{"num_hidden_layers": 15, "num_key_value_heads": 2, "intermediate_size": 512, "norm": "rmsnorm", "norm_place": "pre", "norm_eps": 1e-05, "init_std_o": 0.0429, "optimizer": "muon_variant", "lr_mult_o": 1.69, "lr_mult_up": 1.12, "decay_shape": "linear", "final_lr_fraction": 0.0, "batch_tokens": 32768, "doc_mask": true}
MLP neurons of a small language model. Each row is named by its layer, matrix (gate and up: input weights) and neuron, and shows model dimensions 0-191. Each number is 128 + 32 x the weight over its row's rms, rounded and kept within 0 to 255. Numbers have three digits each. A neuron's up and down rows have the sign that makes its largest values positive.
Before each neuron's rows, "fires on" lists the tokens most often at its 100 highest values on Wikipedia text that the model never trained on. A number after a token or word is its count.

fires on: " and" 53, "'" 16, " &" 12, " or" 9, "/" 8
L6.gate3:092114146132060108140107104126092098086114173134143181067146172117144166132140082098143133099167149118158175141111152135134126132125093174024161155121118112141138096126108109175099103162167105134171147174108125170100112112186152137117113145124151149200097156093106137169043103116170094145144190136114147160121067184104069187081160171134141091169097108129089156114159101138105059123105192118139086102088133115139131105130124147078123178126185119127153189142081119125108133112158128149143167122127157039085145164107052089168109159176127129113136098112135144152122149074154137134
L6.up3:166113158124115096112208125126142127134123167093109136074107142142120186115173126150154095119153198149123161134135164078152165133126102152149087159117136149114117151172132130103147132075114123115131120148152130113130153000188117083079163138115085129126073095077155121135136181160128098101141114136169159120141083163112099180152121128163140119118098130133175141198114135134146152056131127131206102109130139131134090067114188151152131106138184142062112122090153144114136119168173079067118103118109110190126164124123122167136035150120101158125130151134144051093088086139072164080

fires on: "," 57, ";" 11, ")" 8, " the" 7, " and" 5
L8.gate314:089098147081130120128140074156072081106170121116092152099167098143143195097062151118097100160084081161132114131131172109111106177159108104114095138181096097131106103180165101161119086099139133143135145182127156109133131147115169136148087077162087096028133147118108123181066080147162126147145125160109113095145099121141090117156147156123105137136133165152121095194080115063153135162082143183118064098160167127145158138096142148170141122121125159179149071047181046147157166109163114165120116154126090131142125142142085138137116153123150127114145081112159083134084130192121183177
L8.up314:186123127137108087131118165105145131148148132098115095147153173120129118122071145124145089118091135118132154148081120112135105183144116131137111071158126152135097099077230097088130175064105165099119113150159156060123084119183121127115135114105159142122128082122103076151121155130199178107127142181118079101132075104148091109104117168141070111149094073188164112144151120143146069123094153141123082080084174178146144127102118165118075071146158116183144123111160098096134116115160117144158117124119112118181096189116056108164130112075129142089104128135180176121090053149123084043

fires on: "ro" 14, "sc" 12, "w" 7, "me" 6, "st" 6, "ma" 5
L8.gate46:155140114113130099110105118165178092171078112111115086110147114128140135114074151125109157064122136085109137153108080137164160088119147132165115139097147164158152094089167075103151097174080153083123170102099173171110074108109126073155091156092086127122182077097120163079146148193130097138195135136151130093146158099113174108110133085132121087128114089042155129144167185112095143135064163152124099136118163169161136122121109175079157128139130201157181086086159119124105096172166095120127180077127154110162095110089083099089190100093107182173100146086105129130105126147087117175
L8.up46:093146104073086105094139137107122140066087116143130102111117113155078100111095111158145116126127111151155120193173138139109109147142115137165063082130134154093081138142103097113093132132081156068131136147134113083108056153140102124119139139124122183095125101167150108155125058087172178176155173103124096140128116192088145147068123139056149104171117091092149159116139120145127114092135101162127101152141123122101113124099151097149091028114161140162156079156154162144111093119133103104173141138143089122053184168164144141123124149097071183224137100083081205114138166126176081152

fires on: " |" 30, ";" 13, "e" 6, "–" 4
L6.gate147:089120124188062148127150073130089107164166104088100107142072119150176052190163147157130143133152187134140114100138203196094181095075214129092101082166126128142086158162073158104168108124126169153092112091122175168144086164101151143109116119107104113096142181089119149096172116097160136190180112076110110178102088130110096151085123096122125149076114090096107120105093087146172089130093110099114137093189077157113085108084107132090147145133117115133172149107144137082148165123158130082129122125173151137095129138099105174116169131115171149149174122131096083098094102118121149118
L6.up147:135123108130154126080082118173121124091112080139171098063147096099125161173147097167122159110144171105105165125078112137074151161065180104139128149172069161157112097146121114134128110118169142162116170145093083121137122125143098209114126145118205168125146081115155166104178111109086098074146152143091148110123111090190093156159098095092151157069110155132172087061101113135173118113147145154073151124074174172156170100140190146102145056196128165168142154151131063126138074133088147138117120139109144119155128083187107092100078104099169128109141117132092157122150165094076129121

fires on: ":" 45, "t" 12, "r" 7, ";" 5, "mo" 4, " |" 4
L6.gate321:119149149149136130093168110120144119119128166112054120127128104100079166162121157159089165123162154078116161155096192135118096118087121109123101119103110086150110207111122154115115125106149164140134138146104136114197100131175088121133103150153133151124115114089129114166108113156176108082180147156133194145123119108099154176111080074110122129008150147163132137139154116127123129142147105121195114117154083108121141136074150081122137096127104170114189152145099139137180188056170065130146163091090114116091101203119021134124104192138103135080175106086140147082141140084129152168
L6.up321:162172127154092197094205155171103085067102082067086096128124100093121114180150121100121170138108111136117109157113102098105104139160197102120147183102116085158095102156135135143097044115173101151113094195067137127135098100140120182108173112152212128118127142089111183165151135123089137154109186133167151110112128132168061124099164111162119161121082131181105122096187133091129125159170131131131091101117118110102155159126092105135184070128152114193106125145161150164145098117170115175188148124074177131145117134115086097128135127153104092106142084073184159144130129088124150126

fires on: " his" 24, " He" 22, " he" 22, " played" 7, " His" 5, "He" 5
L12.gate168:087130129091174166103023126139119132099073203135089098122110160138091080173156130157112113140063100116115119190121129104073171150170142114096131143135122113130162109126113132138146121189113118153084082081142206152141139097133091090117092078073116153128172180165143103126060137156135148109091121130175098134137120090102147129107081136217165123193120129146119150135170129118101137100075071147126125146130096122120086084129178115152149146140095138115176146130103078058145110118170085128124155144125148104152122215150169131140086194129128136090122148126114126138136045124188152101
L12.up168:148102109092140130099100095129121099141103135123095123151057152069123146102127158069111063190162162117098105137162152146146116145176131112127157105142098145126144111089156109142083066100107137189103137156074156154148150089123162117145141093139196118120122101167117085101163102109142137083088050097081117113088148123129119142162189129157119125165076128099064114133206145158102111156110114110118186166064137174110091075138131131150135161156118203116103187112167090125123159079088135085094169128047116095160151129084153185117085137111126107097062103135160119171104160149164180134

fires on: " in" 26, "|" 20, " In" 7, "s" 4
L10.gate232:079172165113132107078140125163237112106137077097117135143112104123092132127144168113094156080135117096157151168097140130075122084149113131091139145173115146113108072207125129186101127150148104130124088074157200096116138079178149129091102170135105145154068131189120153150121162126157037115130135116179155180145123147168102111140090197156101153102165124098158109129188144089158159138194141093115085136076167062133141102165094107133162107104113081109105101165090173158146106133130116159150123153160183163139152191091148132140170146155127128138143119093139135116088061136129167116
L10.up232:138123127176133140076109115148183129086112146141139145163125117110141216105137171092130090086087190162150130173103119155083122114099087117089150177077117117159100124150097129095101098148144135143151155097107114179175080139198073164150165119072069126151130090204182107069092182135139090177128130102121150103124156100190149122132098134095088123083101138145132143173156156137144153096159120097107172039100142119108108157065154116176150111082137091119168147143096141145047087053085145117176115165071159145132180114141127101138123141144157114135088142145139142128120082142145156100

fires on: " of" 49, "s" 16, "k" 5, "ow" 4, "ing" 4
L6.gate59:087122090129077136136121163077133158118098092119146080139072121095150173107084151112102122100111142101104168087104129147142122145120129150109060125183144118075155117142141097129151101102110106085070117129106138084201117169146135168087110140072162084176146114179142139117168102114149083121164096141097135116107106102070084124119204065169108138125151133108124099134172167092158166139199175162145109118102178135108191096161087119083153139134094130161125171161112156106186162186152127151134094058149063151215122158128115133134164151086161126123090149140083065102090121124146079089
L6.up59:159123153084146140107086083113157099150117119113124133118156114086120212135105107170133125101127088148193122116135125116107148127081080171093144130140116117153110151148189136084109171177146054094128141135133130161117126135144142150110113071123092122119086123124151139138131125132117137110098073072136104149157090083140120107051170115122169137100152159159146205100085192118111127130114139144147124137131116116120130114173059117095128120177130176146091115143115157091071084119131168149167191157062162183128234144088123158132221127168179146102110148205087113180146109096106068158

fires on: "s" 92, "le" 4
L5.gate455:136155147123154144101105126210169120076095135051093133131082138121116185058150159085148122096150171155136166177081123108144158096119106099116152114116140146127184087151115114120195112146123165130114123152086090081096126083145168130143130134188112141090090159115157178099069140126098192105136128146134135134169137117139082134123150119106175054116119135072162183135161180130170183103116205134173045156160118126126111172154130155156137104116127151125112116148120122165154123140152137185137163189129125196137154101165097123144149109151128103143143100167112139136113245133165059129
L5.up455:109089071179136229126167132144130150076153111093150097175065129156151132109081174153155193104107146127177129142107101126127084132193117112154121136069143142142064058114095090135123092162074087150119164145099113148140103078131148112170137160141070153072160177096120143108141081157130097117142161155068169191129165124129134121122137119131169072114151127169131171139119127106153116079116195075187135134164185108123169136107154071116096057163095126111151115122131134135133113131130114170118143119097191161099166112121115156128093085118133111094152119155141194150143178185166095132

fires on: "'" 84, "s" 11
L7.gate253:118115171105158151106138164125143094162077089144160126118117130077094184128138128126172136124133145180077161164143195091163148141127037125100129158104094121126138126142105147175083117119160155118084087180167107141181149066187090153138110150185184090189114086147136136116127194151154084156164150120118133130111156123100085157071199108152171099097159173066090165126118138115124163109089134128164132162133133107122164119118108096103093123167136100156055072135109161145154163122157085157112155162072157164159177169086148129183101149142054112118142061088120148146108173131125116110
L7.up253:169150137085120184160161083126116140143115155103085109158133110145115133089098151122127120073119166146154169129125157197095146082121155140118108161125117155145123132085116135089116125146124062084137154117119096133086085131098096097137205136151151097126110101102181078097106150118092150086132094131156160149147042131110079141107192127119106186097113166182079129221158167068116084098112181141156139082157141170116131161099091085079070140082114164145175097136122082128139110131085108143123099143128207172124184113105108126116083107101150096175101156168175114175128071156103085102

fires on: "," 68, ";" 11, " |" 9, " of" 5, "|" 4
L9.gate236:166113135149134087150112064129095088094129128099113109101101192110135172079075128111059110114109087163129173104105121125136114192162083138132130142167076113079139072149128142123199021105092098178135176119134134088154101089155143120151133115105119154117165156114143154140124129082124190131081127130147102098123111092154114052149149179093158123109083121145164047149112171133135114188096154145105080122163153142114114060147149129128079110129168109086108074082125080107131106107123118157098165155117150194100167129153168104122171121180124075148139087102129141117086108184161106076
L9.up236:183135099131210115139106130173060137144123105107151106185148131127115163083067117128128179098127159182098149122080141135134112142158186107091118203102114171112143100134122140148135118095109170110145127118189083112189110119175178142167137084197152146149154118109129091126124115130173209198157110150163097102106100107176148120124117173125090086083078121112128091117109118138106107150109110130113126118138105142134110143067082104123155165106154159156167078130107080091172085140092163139122130077104158140123163219147089033110110127135089153143133168129148161140097109165099111051

fires on: " –" 19, "\n\n" 17, "ll" 12, "\n" 6, "=" 6, " not" 6
L6.gate465:127128134088070082099124122139140106139174182128127094158084154082143120176102083154136126079147157110115132160182130112132088133134134133149106044090107152144066165145120099167172132203132093155125171194178130141137155155070109177110157095182116141100117127083090094147143049184094126190176122107128120174121113120077110163117033083120104140123127161167148113132149121110135109081118111146085117172101067097106104085084136130132118132119102125186167136100096122097126097129109172123150134155151102181140165181153174209104181100140117067154102147140089131125092110137116107167
L6.up465:146112130159113132085128137145115111124097170121116092136119076058130160121166093124121139079158136163105123143170113153131119126145200126168086104105081062119093152122119104132177141115152172168121121148119196141166164176111122195130126104141117111176139069099088191157106091148128140122195109130139135129139085141064141151147098118131119158111112120163129073127084077123147172150177116087173119176101000071158177138114154113176101096130128077162130139111106143134122148151112116084184095049175119163105154151101111119154162111094120111143101142148142065122059090094133120108

fires on: " |" 52, "|" 47
L9.gate79:172059110129138161130178148126134125116149126132146118082112173148118106109192131130168121189127121154088123073177093145114117082151113152152103108138142105148153132173100096174101088172169158090172115088108125131105118115157096103124169164088146133181081090108122187054168106172079131131176125160140150130145185104106099127145149179130136183136084139096161115085106131136140066187040180137051135115173183073149112095127153126111087164169112124102106125112169162181137119083170172155115145123084078128109125095165168099149093158094091169128118149165130098116142072099153168090
L9.up79:128162123130146124122152140189164094120119137078177065148114174110140172162100153146082120154120112119141182156079079102208166061150103085105134154134051118133114142162143110078153143102151213124107131126137098137119078088137056143135095169067129123092149110117109100137115158132158127118184110085156156115126107105197148098144141101206090072138164103132116136123211147101097147159124141097183116108183121108107074096114095068139088149140107128137173119128080154101151159178154100144152188152119167065145124147123169120138167147154134130147134074141089103075095140162121169109

fires on: "=" 65, "ora" 8, "ous" 4
L4.gate308:093136067157127083176194116080130202113152145039159143162116131045103081120137121144171133145155182109152066153163078099128051156124156112152108105071101113143142126109128100132226142165154117183145131148131137209110101118121131141143174140132161176122126093092123129090133146090135103153125151081175070135123117135106099142170107165125123121138135168141114101143138132148115109112117048141143152124142179115136081094125162135131142134091143069173177129136134176096107120115115066174140138127116062158104065127085133103094137194170096101140157125130147075116146150141119145064
L4.up308:120131162131162144150197089117132138151142108136152084118105088122143127153167103151111134147117176138103113119170073154144136099077125138103059128074042146060162084114119151128143088084124150124099177133147126069149129106048113207157078150119118160080142069115109134098181115133129127149123091123133112059105111165157151145144171128163088153156147098162152111087141111145089096136210059048141159154114134154133116120119123150188113151141120106161108141122124171138136111105101167150072106120088053157130109140112171113106108119170053114115137122115112124031098071135123139081

fires on: "=" 25, " He" 8, " studied" 7, " his" 5, " worked" 5, " attended" 5
L6.gate477:083151138066167113108064131120164112096160131122134117089134122176139107171150127151148104089113131076123117128094170093173150125106115115134135107115080178128188169157138112152125058101134145095056152098148149092159136120160093155122115099150160137126128137166147121095138105198100149118099143130114129151167112110113144156157140102097166078172130210127122155117186127122123162115145100052134161129117163139109142129139154168109162176196087166158159081148103100174132156119064188092100164153141093097130158108089203199078094181127208060168090083110141111125151076103096135135
L6.up477:133140149088107123108102154135156154114062160120113082112100120149164115186171155161102112137083165119145101102073119101116208192067177157143140110127151140084081147145124076142187072133116185168073110108164149114150122142134106148106095113115106170128141126149122130083145098103157128148105140079153147133096122212145120123160119086167152100155133188085129094121142097063132159135102122107052134119177167144064184119169160116174081157183120135135125163115133087136123134104139134111144096102157076082154157129139133176096163221089168101165061114131162166092113142095119181129